MLP neurons of a small language model. Each row is named by its layer, matrix (up: input weights; down: output weights) and neuron, and shows model dimensions 96-191. Each number is 500 + 40 x the weight over its row's rms, rounded and kept within 0 to 999. Numbers have three digits each.
After each neuron's rows, "fires after" lists the tokens most often just before its 100 highest values on Wikipedia text that the model never trained on; "fires before" lists the tokens most often just after its 100 highest values on Wikipedia text that the model never trained on.

L4.up1827:544431463546496393514510530500495478560487442500501552512483527492490440527547500448559511480459496504494479458542507522488581490524467471520539491501497458446511567454502574448513503557484423441490439500466460451455482555540495479521447543480507551476460445545496508462482486496529545513
L4.down1827:493535426494497483540485429504464546435493457528510543492537526470482500525434543506416461490488496565559507505430437505506447445428476513511460483457516510474577536570571505522518503508468532590501465503530540548563526579472468524513550446541500514486451543461468531468448519442541531481
fires after: " ", " |", " .", " (", ";"
fires before: " |", "0", ".", "4", "7", "3"

L7.up532:472555489555490459474482511571496551578535494516520561510500476479484564562491530500532565422444485538544476463479508472541502439587490407476475536467424511465558599513574472454509458452475542525476504442485525461590486452546530549509466475490462464456446542550521524460523537566510582456
L7.down532:472497458520476437490519433477516431424504499514586537570605469456495558593481533472525470498478416547487482489543512500546509515509486509453556513491562487514552498482495583468531545518468456437528429490494533496472521496504472542506488555510569475525525471407499466517575549477456505528
fires after: " ", " (", "\n"
fires before: "0", "9"

L7.up129:452467452573503525492460457556530500528501454490607494464459522486465466477550492411465507451425456533520511477508548522455430465504454442480437418508516501488485502492483471482549423459504461534467502442584559491415548556518532505560497510503523524521497526556489464512506468458469467522
L7.down129:487471535473529517551494544526529457479447516487493539557481456534516484467521538509472436528465493579445522476533494417525540523529522529549544478455522492483515482477553492490496528485492484460477489494529438504484415512541472484561528532463475469438492482470455478463427444528507525469
fires after: " |", " of", " and"
fires before: " |", "1", "2", "7", "4", "8"

L7.up7:509536445542524455466494537536552489533508436560474485506515512523484513367424490533521561471579441489536560455514520450496529509504467501490576415494512537534477470445539473511478506435496530452496525541491526489500479428582562547457468482533557510507523488435467496434510447492541561474
L7.down7:512496491471568473451425442545538474523493502424464501470542494490514533501496518464505472597519536450517496471539459445529472445512501486575544482481479521535506441475461520516485429438543529457508450422520596568490534552532510544507462528526544512545510474513489388535476546449533503591
fires after: " the"
fires before: " of"

L4.up974:486536522451471433520530522527486509552556543539488557482450503457470528489583530549500487491576530518471482582428470461557465615500484464551519465572457523513501579503577515517524491478404506515480449449519535520541483512541509566606496444546460471483497541545552507498460521448528511501
L4.down974:498473525539512504488506539545485536517468473487456435573384427496495487499555509571494564518411531535531490444521559504518501477395409493466430528573474570490569534498463519480505492529464497401484522497555433546513544531496540466488405552463544499462471485513487493458520519461536438474
fires after: " ", " (", "-"
fires before: "0", "9", " by", "."

L7.up1130:557577534486519463462528496558507462566450494499493451504521563455435534536491472501493551475429399490528508544521485501490497527524465501538494453459472508510490538475501529482578484425545499513543530493457470535539505451481511613528500475526541473425493472489432478488496483470477494473
L7.down1130:501499516444481553464529533519542503494436427481514527490537534495437533431526473531482508539487520417468535534458452531472569558445467434541464470521499521463463528571498477453582473578520462543541539475468443518485526492414439573538452529521510559520545511485448543415545584513539403533
fires after: " |", ";", " ", " Nord"
fires before: "3", "4", "5", "2", "ä"

L7.up1959:500533495481523540493472546622455556481499499479511477447435483472474463505520507558514472536466501423486534551465515538435513530522510413529462494555456602422494542457535481513436459522464489498547515450492536494521544519551436500495536440499476468507536607480577503558588514558523535538
L7.down1959:490482531508517540459497535463476463493444495521552520415482567483486540538503437510519414417522527453502403402419543452477443554464556541470534479463546461552443486528540549503460447430476464499493492495455418458514520581549522562518544580516510534518414527484479479440484465524498530480
fires after: "|", " (", ",", " |"
fires before: "2", " ", "3", " by"

L7.up1874:492559530565481498559561516573476470499477495523458512534542525492538487518539496557581473502511440429533480386512507457471474428529460477391505499460485509489490502481485499494495437478481519526578482490529561461572555585546614442538564540509475578472556547487482477509512456492513503514
L7.down1874:427501546500459424535469519605476510520477457504476543516486468486495503489489490526539590508463511545466464552514609536489486585478576484464488543469529497548523470575460519455523447521452499532468432531413477445541442465509526436501498486516515560445543533579522475470518542497459478534
fires after: " ", "1", "2", "|", "–"
fires before: "9", "0", "1"

L4.up823:402444438548537520468459528526399545483472518459505515483553502505516576507530560468519534460498559536498557505513541529454470404532496489474487441540393500507473518419502553510468540554530519552426508476506542643461542452509547438506558521518451500527478472530496544478508482435457513474
L4.down823:462481518488483471499424586487470506509503483480516421542456495516556522573459514544493435559489541473543435544486578475475388542452482453492506470525454545478519548533517487460519418444530479554524455501497447525462571511536534478452464470424493525517514498508509514505416437464502498513
fires after: " "
fires before: " |", ".", ";", " |\n", "+", "–"

L7.up1348:458440491522518461486482400535456517573532495579551530466466478496522580496497438449502494513491464531470539451470440528527433544509474496556474448481473508542506528497583445476517457566501508462498441497477522540492535472512557456556465543565486472399436574554548537524445496564597523524
L7.down1348:525468456473510532442533467484454581465429462523498440520410569549509515419467470488461429468506503510416465506462473432516483483463506430540487443482587570449501503589536468574465405494552491546525486541475447562548482465544423481565529557525555558537474527498468471493454521501509438480
fires after: "1", "9", "|", "–", " ", " |"
fires before: "7", "8", "6"

L7.up1826:484437476526445455488574488539477479460542565415528518450424516537522534504566612519511479425534503456556483506469552434476528533530443481455452455445545551601494494491500536535472482497484503488545552453564514521456477556434533478536441490509518515493501546455454494450469462499467508486
L7.down1826:501489481539502552473490462436565503455483498534566504544427555515507568421523483426471473503570593479462441493529426510511465491479488475535458445451482557493411580535466573509495494521543486470541498588444432458519517519502553586494472549442519491435583508486501536489557469476505511459
fires after: " |", ":", " m", " -", " "
fires before: "2", "1", "9", "3"

L7.up1711:540499432508474444466456465487502472573530516497488549548491494510493457478431459485556552483489484526539558409551533520485518529507510543472506429560472515380529453406503535490531426521492539564517566529486523520469550567473474466470555491497506505484532546529534595466524422464570553462
L7.down1711:468540447463557538501508500450539477519478479477498489559509471516476500409465527478469559545491514526506432492555505457487511477470561565496493504487535467486549583530488594600534511507491442604517486449524493529542417531479478488450613419469491475556524461543515476461547489509468463505
fires after: "0", "9", "1", "–", " ", "|"
fires before: "4", "5", " ", "7", "3"

L7.up2205:458598512440493509533521565483413582561544499522507544527504525567495556444490566521510511433519445501571540501468514501514425511513474551464453483558443473532497470486556544428488486437530473473530537584432505558483598508483543497552572509546444482535489578479484529467511505523550507566
L7.down2205:506521551508522510490460429540446455540514580502555507486541463503535541489536544515516475403449471522477469471529513423510425502504517465475492556505432448490656524486491478581526481443558479477506522511516502533463461496546443583447498549600489452559571470520511535497461515485505545530
fires after: " ", "0", "2", " Al", "\n", "–"
fires before: "0", " p"

L7.up538:457486500502480512488485558536510497519494444556511490564525504539421456503532544481560524460543457488503509446460465502457510477556427440446525491549471536501525530481485542500412512461486580489536613465485537505469573539572550564454505513511458503481447529503516477532452482490505461547
L7.down538:443538484531504568510564512464565444489424512530527533437507544491488556470439492466570467487516487508438444584556490454510505487452509560471539469411519475531509500458517499494484543541434523508439504502512558509469523504510512478588467532464548484467471498472502494567532469458474518454
fires after: " ", " |"
fires before: "9", "6", "'s"

L4.up1128:564475492548529557487485491554449582483545496536539502525421527492507487473496514492550544518477495459493549393527577486550555447519516480492511498479526507496430453474535508463486488434527487477452509504492575513479525508508480495506456520419514504515464474501451574470472471486489593451
L4.down1128:536525443505481525497502457579520465554502508527476482505514460523461490579496491449483507481487442515492508536486425463545532553507450433507475469503583503548487510436583456480517523520457497503534510499512494512537520469498470569503511464487490489486495484500492573482496509521458504516
fires after: " |"
fires before: " |", " |\n", " in"

L4.up1443:536438478540538524465432536546521484528525442546472540491471530519486537528485522477446521461497431487454543395509487468503529536480464443487446481495539536483498526501461519499443563473538466527507500486468504506501487536464518550585506483493483456576488525455464518462444503487559537449
L4.down1443:532545555528405459516482464528472473525499517539513534492547421483507484558482548474516537470463491532525523535526546510427516540513531460523498503444428440504522431524481503568515566525550487525521468489539477567460498529492475483479427510533493431479477520548460501454498488440427524489
fires after: "0", "3", "8", "6", "7", "5"
fires before: " ", "0"

L7.up643:536514501544514427424460574503470477483464483453520463513518502545533513529458547517555455433530497461492449544581511587498599459572525491505505482504466529520492470495479507515447453455466517505564497452503508449533469473536599604498552529519451413513523548574458443498538556481537555482
L7.down643:531571520480483481422510508494549506454386436509435561546503499546480556508505462515518542504485500455470465568572498514525482515476549444517491513615536595496465470530456440464536508491532452510571517464435558522540436480456478515434541511485549516535576454525457532488542556490552493483
fires after: " ", "1", "9", "2"
fires before: "9", "0"

L7.up326:507511566468440512507504531533442544491464448524524498541476457489527523418514589442525495501404465482485520432521498472465507538502437544485491509489449490527565582533505478468510507425567501523494513472496504505434512539482563543564516520450460490513415547537427467522486445552428422523
L7.down326:528567514470508494492459418417467498473522515498485518568448498547550530552440467468490537465512413484497456482542543505530508541435491575463482504522545486509543485577487621501602535536524493546464522513498519483523469543450599457444515528538507525589530459515462485409566514467476519512
fires after: " ", " (", "\n"
fires before: "0", "9"

L7.up849:561446491550511485477596509586475509429497462473524509494470499496475570475545432530594495466450489462515523520563549482515439458519485403542465469480488488528436502517489499447468486464542528525479422394567482529482549450456522468522472555479434614420442475570435602470516483536553503460
L7.down849:488468513529525523540523499547514475547470466537593427526476483503473497517440494424563475476473482600501450478546536523488452496550522477528486498477519524549497502423476498526464554450466494469511476479504486537425515488447519527490479527334500491398485478485504464491464469518513487461
fires after: " |", "-", "|"
fires before: "1", "2", "3", "4"

L7.up454:560452537506552489458521454559498435523504552462603463523475513454470475481532482590553460547478458505526480473532501509405483471551477481460502456551469539508470496427542496547400523491507536482487440474524497416476540564478487458508506532526503503382480491507503523551517405569551510514
L7.down454:486480519511561517487495497537486414554468534523493489550525503540521487465491517449535467515488537431532448515591491563420402509607495463494538483478515536528530550461533477565476435431444529453476480494465521426455443542421506558462528582516513485445444478528511482525485480475473588496
fires after: "1", "9", "ar", " Q", "-L"
fires before: "2", "6", "8", "ğ", "aba", "7"

L7.up1011:443562473518528496529519477509518446503479510465490493415534601537490505468506564563526504484552425499523456441437491535473535503513491481554456496489468538515463544511526451540548454506505527505551483440493427537550499518536507483408448530490459475522497482480563570485430427552554498533
L7.down1011:522461540489491537514524417470509549511530547603447478455457487531569507566453553452475475523525513459463482535485486487457582475503488519471441460525567516549513513420470603460462531542508492468513457530529462435474576461482503565535514528531540450488461567519510495579573572508505570478
fires after: "1", " |", " ", " (", "2", "|"
fires before: "3", "7", "6", "8", "2", "5"

L4.up1504:515550444460498453506524525509494520499587424528543523532436523431477497495498523449476517502449451486509446486517569505438474441495468482506506533458458464492496526479468546418529497451486557508426474486492512463536524495509546449525471397457479492447515541496460524542467544472473515529
L4.down1504:541480484468559483470472430486527461451465537488462496518448545543520532546496514557500566482465528526467448512503474480447471523511532445464508477519558528446480487521505433487498496519473533557494501536550515539468458470477542369500524519458462447552428487480469530485458542399503419441
fires after: " |", "|", "8", "-", "\n\n"
fires before: " |", "1", "\n", " |\n"

L7.up980:496475470513484455563399506519411507442488447538544565458494506596492519534483516473470500480448524582492506447459580538521521463431454493443496487540466562539534509527608423466505442528432518509403529499490501478462563513484527490567550518564435481492503489511513441500437545496519559506
L7.down980:510552552548494454543508440500476556455458593529499561478490471522517514500417520546475463511477473547445425521505483504487510450396536588548474473559506502518491458523543520580507409455476501510544496538497451542562551563510532473475533525494514500494462457435493494480429516510533457469
fires after: " ", " ("
fires before: "0", "9"

L7.up119:462424530512610453579439460568473461540491460541540542495493552537498518484552533459515442460413457555499475513469496415444505510502493443544481449612553448573515492463540509527533449548492459486514487491474501581527481487453522505514531502467533494505445491502508568452443462503513477495
L7.down119:539476512401505504511515516461414597461553445601503523456526463542479559476425475499476534555496498531437495520578444536502470462513518490513497449511511541493517533558587425492467505476502447545517478562565491549466488437486484559526506495446507484522453565443461463548430442474546468470
fires after: "2", " ", "°N", " (", "–"
fires before: "1", "8"

L4.up803:468469639481584533521489502553448514510424495515528501506462491563483466508480490589508565436406542472565476448548561490577492507527425410528441470520488479501457447440513491514548427513489568519470459529438491579497507448455503527502564458460385505474576548561519488472525578537444544501
L4.down803:446536487469548485492449415530535543413516520513582472497514442527530526416462483482473507552512484484453542463418457565506598492454511506542538497462466531492427551538510500485495440496525482538470472449502474456528533527491436508446520525516471511442519559489502601508529461521540481495
fires after: "–", " ", " (", " |"
fires before: " |", ";", ")\n", " |\n", "+"

L7.up460:552434544445399489448467500499466540528546500416465512528510508499405514513461500516524502457472520510572533522503507404524522521451530479451491568510508483512498529469485513461518478487472531582433452541425444454465543494510512469449487515540515485456513460539503515524477507498560555476
L7.down460:483538493489518571438481541565555458535459501524484478528584522494491419491464478550501524533496416426514613543432452554554523476399525445515565487510519458462510575502490495503515445588477518576510567499484492526519483467428540499518482421539474479518569494541533497396517540496531442510
fires after: " |"
fires before: "4", "5", "6", "3", "2", "7"

L7.up2158:540509503491512444473514536570482545541497571512505505449504536489532513457563525541541495544553516466478515459500467496469526494550459432515494496472523497515487534521501535485494463477461552500482483499514476581487569540507445552519501425583442507448545555506479526521514510496539523541
L7.down2158:496510593468546537553545478481473491515453534596564555522447516630582501584487506441468526509470439448450512495493495513469497474447470587465445451528525529469580467476548511534461463482569455499544522567473439403535484521500521507544549481472503525529485510513503506448467553479491510458
fires after: "0", "9", "2", "7", "1", "\n"
fires before: " |", "–", " the"

L7.up1379:494513533536588526476456476504485512499555510534481541504510539505571446504517456518459483495473421403565459469496548492515522518511475427398544507509448532467522457472473482508437446466503476468467494489502508510461510468498550477517481495520476478476499516530467471449496538481581546552
L7.down1379:505477490528474551519494483522559512513493464499569447498502452488543535454602465488433489585563511480480548543548484520522553472480597513465516464525439541477447508501473564529517523497440462529542513473443459477527491493555459554488519484474471503517551466513489471524433513469415526524
fires after: " |", "ğ", "|"
fires before: "1", "2", "0", " |\n", "4", "3"

L7.up1332:524519553517474561528545503541506456512562469455526517438507541417465451483561503509534494520472522485603464540518506470531429447446505479417510484563463508528486502481538541558449488503452547508394443500498513487547507485461506414484494401467493534479490508490478504537477523484505582534
L7.down1332:485507487463532518447487502508505469543413478487453539439507433494435509451533487502519507505551511395484535490539433523518536598445466468473457460456505550437489482548539452427516521548520483565495493491521532552481458542489507499504488473597571572501524423480438536479568587493495410557
fires after: " |", ";", "1", "|", "0", " Tier"
fires before: "5", "6", "4", "3", "7"

L7.up87:610578472531545502539443482561486518444509479564496470525449520458574454490504477515527510467495506419536562535487539493465492536611500518459499530468516538526491494538532562463451438480478508555490537458517470426447510529481471572475488448450489481550457510511521461518474481459501505476
L7.down87:546553558541581450492457557437455553458532486449474471471510548563520531474580535500477501450518482507477443513544517523521517483457548469447510561519545456485449454520483528529474479431567573507549442476482560440485453497514521443544517506492521479493470509443459415516450516534558480446
fires after: "0", "9", " ", "|", "2"
fires before: "0", "1", " |", "3", ":"

L4.up23:531512539436533525508507513514530486576504492556504510465552491452510595537500508517538507521484462435496498519501507476501527516468481428504457565534493548498459534586534445524473487574495522565466527484482522442474484527549530541562458486500478573510522588482478541517431538524477505494
L4.down23:473532534471517611522444485497464466557444481487477558516462534507564475486509611524570517513452535562492523426521471470561514536462544505525472479582531504516468467479473474527534530566523507548477554499454581506490498520432495520510448552506488502508415496573487491441477520536494456496
fires after: "0", "9", ",", "8", "3", "6"
fires before: " ", " |", "\n", ")"

L7.up1208:465476547472453424521590502557544486519563512492595494544453509471509569462523509518461506461550508469464436545495516459504478500482439506485499535517482487461438568568575559404458472486488546459496462445445515478443502503471555502418446471501528526430464504455510552479413478495489483464
L7.down1208:500472523514507513467521497470482461445474400493593510524499511545529503492589407548511525524516500526572569428522477508479410560503497483522475513480594531471483494607503434537481464441565487477413479478529538505442489482462499520522520546557485531507540558474563492476487517462490403562
fires after: "2", " |"
fires before: "2", "1"

L7.up509:535467415554497494473514542522497494579475503558523536506507438518406511487574480503528470464409461460514528492544588468458574474552515416444499492473379466430542470477488526484519442477443455495563436563480527549496498566473417426528517460526484496469434486561401475449557525529519559495
L7.down509:553488472493495510498533497456491445552532537472503471530508501511522582477485495484552501526561518506523433378463485488469474507488494542535505453500527535489446439532459513476513445463540480501584502533514432535561563487514511587470525515484488437545427528461522519452512505500499549487
fires after: "|", "-", ",", " "
fires before: "2", "1", "9"

L4.up1186:549549483563448469526433536480487503526602531473528547492582488495526551494541513564509522564491485461499511423534501460486522539472462475493451566554478542474509503506558448434540478512457502549512453499483482587522498512470476469504526500462477496476513470492452506465530481525496564549
L4.down1186:497525460533503447491484439586497505548490516473496492532519417530506542528513511476496500540477449532489437414563488476550476517527515456455489592445458507504467475521443506530499506522422446493522443482471468467452471538558517520465508518456543467432490602533483487519531441543539502592
fires after: " ", "–", "-"
fires before: "9", "3", "4", "2", "0", "5"

L7.up939:574564509546464488510486522486531569469551490478490451456492472502447515425459489539519550512449460480543491537467550391499462427484530436508537443501506504527490508498522514465513465415457507458512557496496574425472492498494504459531536507547474498463490550495482468504506489491433513467
L7.down939:453427553493505520509502513500467457567478556498577552513433590543503450501552558430547497484491520546512466429523491562538530548519445535504434447451488546503499499501565477551483496515521471538473464482527497615455509505499424499460462553457508472574472464483536480493431475469561463541
fires after: " ", "2", "|", " the", "1"
fires before: "0", "1", "9", "2"

L4.up2047:523526489507430494476495518485551528468550529463567487468522495558440561529494493490545441459553451480530527464448505505542502466521429456481480497445502482486461528579515509478449590530478461506476443502475536498555470482476436478551554469517512464497502557517439547486499536529446588504
L4.down2047:555544558494422530515459463526565537462504438526529505447505487518488523498494514541527481511442459534488405537528534580470449482481538504444480515554476521482519494526492526538505504485492476518522560459404510483476464503463559551505498448471443466480533448466461415478479493609577562536
fires after: " ", "–", "-"
fires before: "0"

L7.up2053:491416529550571492512517484479513493501496488404562535506402498494495594505516576563527497385510450485464514435478556491515531475507494369438455482482527519524460527502514473481458499439472537576460548486464498475552573444528494524535486420526474558455521557516481540465414477494474454507
L7.down2053:484479462508458478515568486486489539439488482478493485485517503513471524503442542478575482437466590539466507529621499583566560479492444515479451502470499590541424549482475551485452498478463460567481513433483535469396523592406491473478482569461425527458511486509595518581525461482533551513
fires after: " |", " for", " and", ";"
fires before: "1", "2", "6", "8", "9", "3"

L7.up415:496503512519558476596561490527460450516488556530534455491537559485567471459559562455509511479452472482472542552500514519511508509487490510442469507510485532424525485511479498452509460470475550571505464515500513512501508508474537492500540510610502557525434490597500501499464494455559523540
L7.down415:554489492517499478464454449533539428550494511582525504493497502475431497478493532541497524511510412483526529485532491587454494513455444565458532517523560482465501495554468534526572520485469504469489551538504429463479441571531516561459490533489508500513534467476583526444550511542467445504
fires after: " ", "1", " (", "2"
fires before: "9", "8", "0"

L4.up1433:513455483533486505507507475512494519553529485545450542508440468548464442409489563499495506457525464507525491492469468554464494570476466487443469516500478528525472537470490488520492527427492504460536492517576512567523511501514412489497444536529479455461446463494443442471483509444616501507
L4.down1433:472519434404540504449517482429522487477515495530534503547389444537511556518466494438459534590541524499487439529495498519545500513473504445537454541578508550514461502508583501576515464496550536443541535441476463435525511498470487497584456440493467439508469521492559525517468581479587569456
fires after: " the", "Early", " its", " in", " his"
fires before: " of", " in", ",", " ==\n", " and", "==\n"

L4.up941:526511551456516521526422486426503526604566519502521567449499477551489506505528506510542458504545485410508470520534565461455555519545529450492563537517465534453475572507544492505436518480454494439489484525525576514564511500430448469555534468554455472511442493494469481491476480517512489501
L4.down941:495545496469473517530467519438491473451413596455454483574464512453532487466513566512451471508521507493465585423459453391542407470560468455495497559505555492468505421522453534502473489533507487547515417496538492428447489506510490491506550548572500420489454508414472399454477545543486493560
fires after: "|", " in", ","
fires before: "1", "6"

L4.up2166:445507539518456470469520503508459413437477519500546469430563521515466479439484525554617498448437467502488489504556507533515449605479509470508494430547534502482562491515500476437500494405417485431483524446512522541442499551537567527539517468504461422475468515543508481508470421494478541507
L4.down2166:646527556447509549475422451501489555513554549484474468425432466456486391489475530520405510597477518535434477418514496460521486480499472502476520479526472560553405579507470471514523503517538554483539494589542482484521475442464450457444498485457563544461493481479522493540559516495477501502
fires after: " ", " L", "-", " t"
fires before: "0", "9", ":", " GF", " |"

L7.up1075:533524454485609549514522566489476492529527567470529482554431477507547471434476513484529492502483506519448572498458516570563542505451490517520470498487483514374406528473509534451545514551536481519491456499547599458460580468593497533511529525481467488553450443446507484485481483511461474496
L7.down1075:471472380542586569492513482473541473586501542498463495518483523477440562468511593536439470487528492488449406508464495530512482581421474504568486506462516539509454514434512506515584514460546516466531443457510560501495449537507436572516497458486522492488512499497423501521485549486504444429
fires after: "1", "3", "0", "5", "4"
fires before: " |\n", " |", ".", " |\n\n", ";"

L7.up345:432459567559442511529506540533427463518498445531462554540517534501419528440513514522527490487475541452512454478523512449595513549438529494450514533481465459485516492398446481538557484564436509602452571516476525524465585479592499487496570501516429545470488505536475507502485397470550575496
L7.down345:472522537524529568476542518528408468516506453494511533556484443480484533458549435574483513505472455469502500481563503519468530554496490486529478519548452542444504490540506420470514445541514523531481464550449456555514396509447505503514450540502520583557533482494537557430485523462469487510
fires after: " |", "0"
fires before: "8", "5", "7", "6", "9", "1"

L7.up248:475526429468572556514542480603555535536479457500418582508512493527466535446498423474546472424491395468530559462474440517573425541493532434412481518518438551483528429419525529446511474565481545477463558526529464429520501582447541422516500504487518446502491537541501501481482442466538489527
L7.down248:459533558510542464513438507502494508521481480549579461507442490501563459575445500457542589457454583471491386524535503468464547480524508452518531441498436570518536459477528471469492464479496513515429487519559579468578428502533493512490501458497465513478467485523545582520491562485510527509
fires after: "9", "1", "0", "|", "–", " "
fires before: "6", "7", "5", "8", "9"

L7.up1387:431474533499568529436524424505497499616496444489515546540373512555517489486520510555531462510487484445517572446546498506397499520580488452413533465553490532465478502469547520497475417475520557457479444486501533513461590505484462444469547588521463467464459570549487511504531438448486537482
L7.down1387:501514553462542482455539443529449460495534488479490488540484481524604487436495509461491507513426527477446513580552504509454499502513525428486471473523533564479508537562498528438516497438495535584501444482491510443503460491480499546505467549575444582481536509552512568568495482518497576490
fires after: "9", "|", "0", "1", " ", "2"
fires before: "7", "6", "8", "1"

L7.up884:551557458429515444425500487615466500442465508510474513455473486538496487519475468493465522520487466505465572557513484461519468481587492530485463467454495522487474531503553490484457494497493506488545503507512474470501504497469532507468551533524470435537490633502486528524476461497546537545
L7.down884:515427500480520426474482480515547570522528392525498519536565477491488480485433498497451491448500499436479431468501552517519510480519555543497523494568449529574489527480497516491484476548544579487466511460497614512588498544519515429470515515504528512540493492525555460512481501583552525487
fires after: " ", "–", " Years", " and"
fires before: "0", " Team"

L7.up113:496474524450512526487545469554573507479455596519509568539487522529467544500524499497493532495459533486504420496426542525507514522495510459449480484497482512550544570457505527519517507440362503440483466531491517509536495515501517481494476521540530528560455469453468525540476464534529545507
L7.down113:539536487614476561469507560453531526553457482463487422566497498488470482523536502563502506572549454554486561487488521521452453517564500468557578502509504501466494489531473477430522436489513499512509519433533515455427525482533493489564466531476515508479542540513538539402542520487461426451
fires after: " ", " ("
fires before: " |", ";", ")\n", "),", "3"

L7.up2004:526541522488473532455561577537525508508563463512489602491413488505533508536584510513485555419452512520486519494513552542463553472557575459518436530538453492532474569490506525512576556514491493508555461419510465565582494531557537531524510490493424582547540509579488470505465441523486530486
L7.down2004:505516549528468462520467465438498537494495511494501477522498448483498505508420449438470532583530516479464447508362422467523498541462510535514460413435542543528511427495508490552476439531462490526627493527507515513489492509539507578517543475564488488523451510468437546558515538490553503498
fires after: " ", " ("
fires before: "9", "8", "2", "3", "7"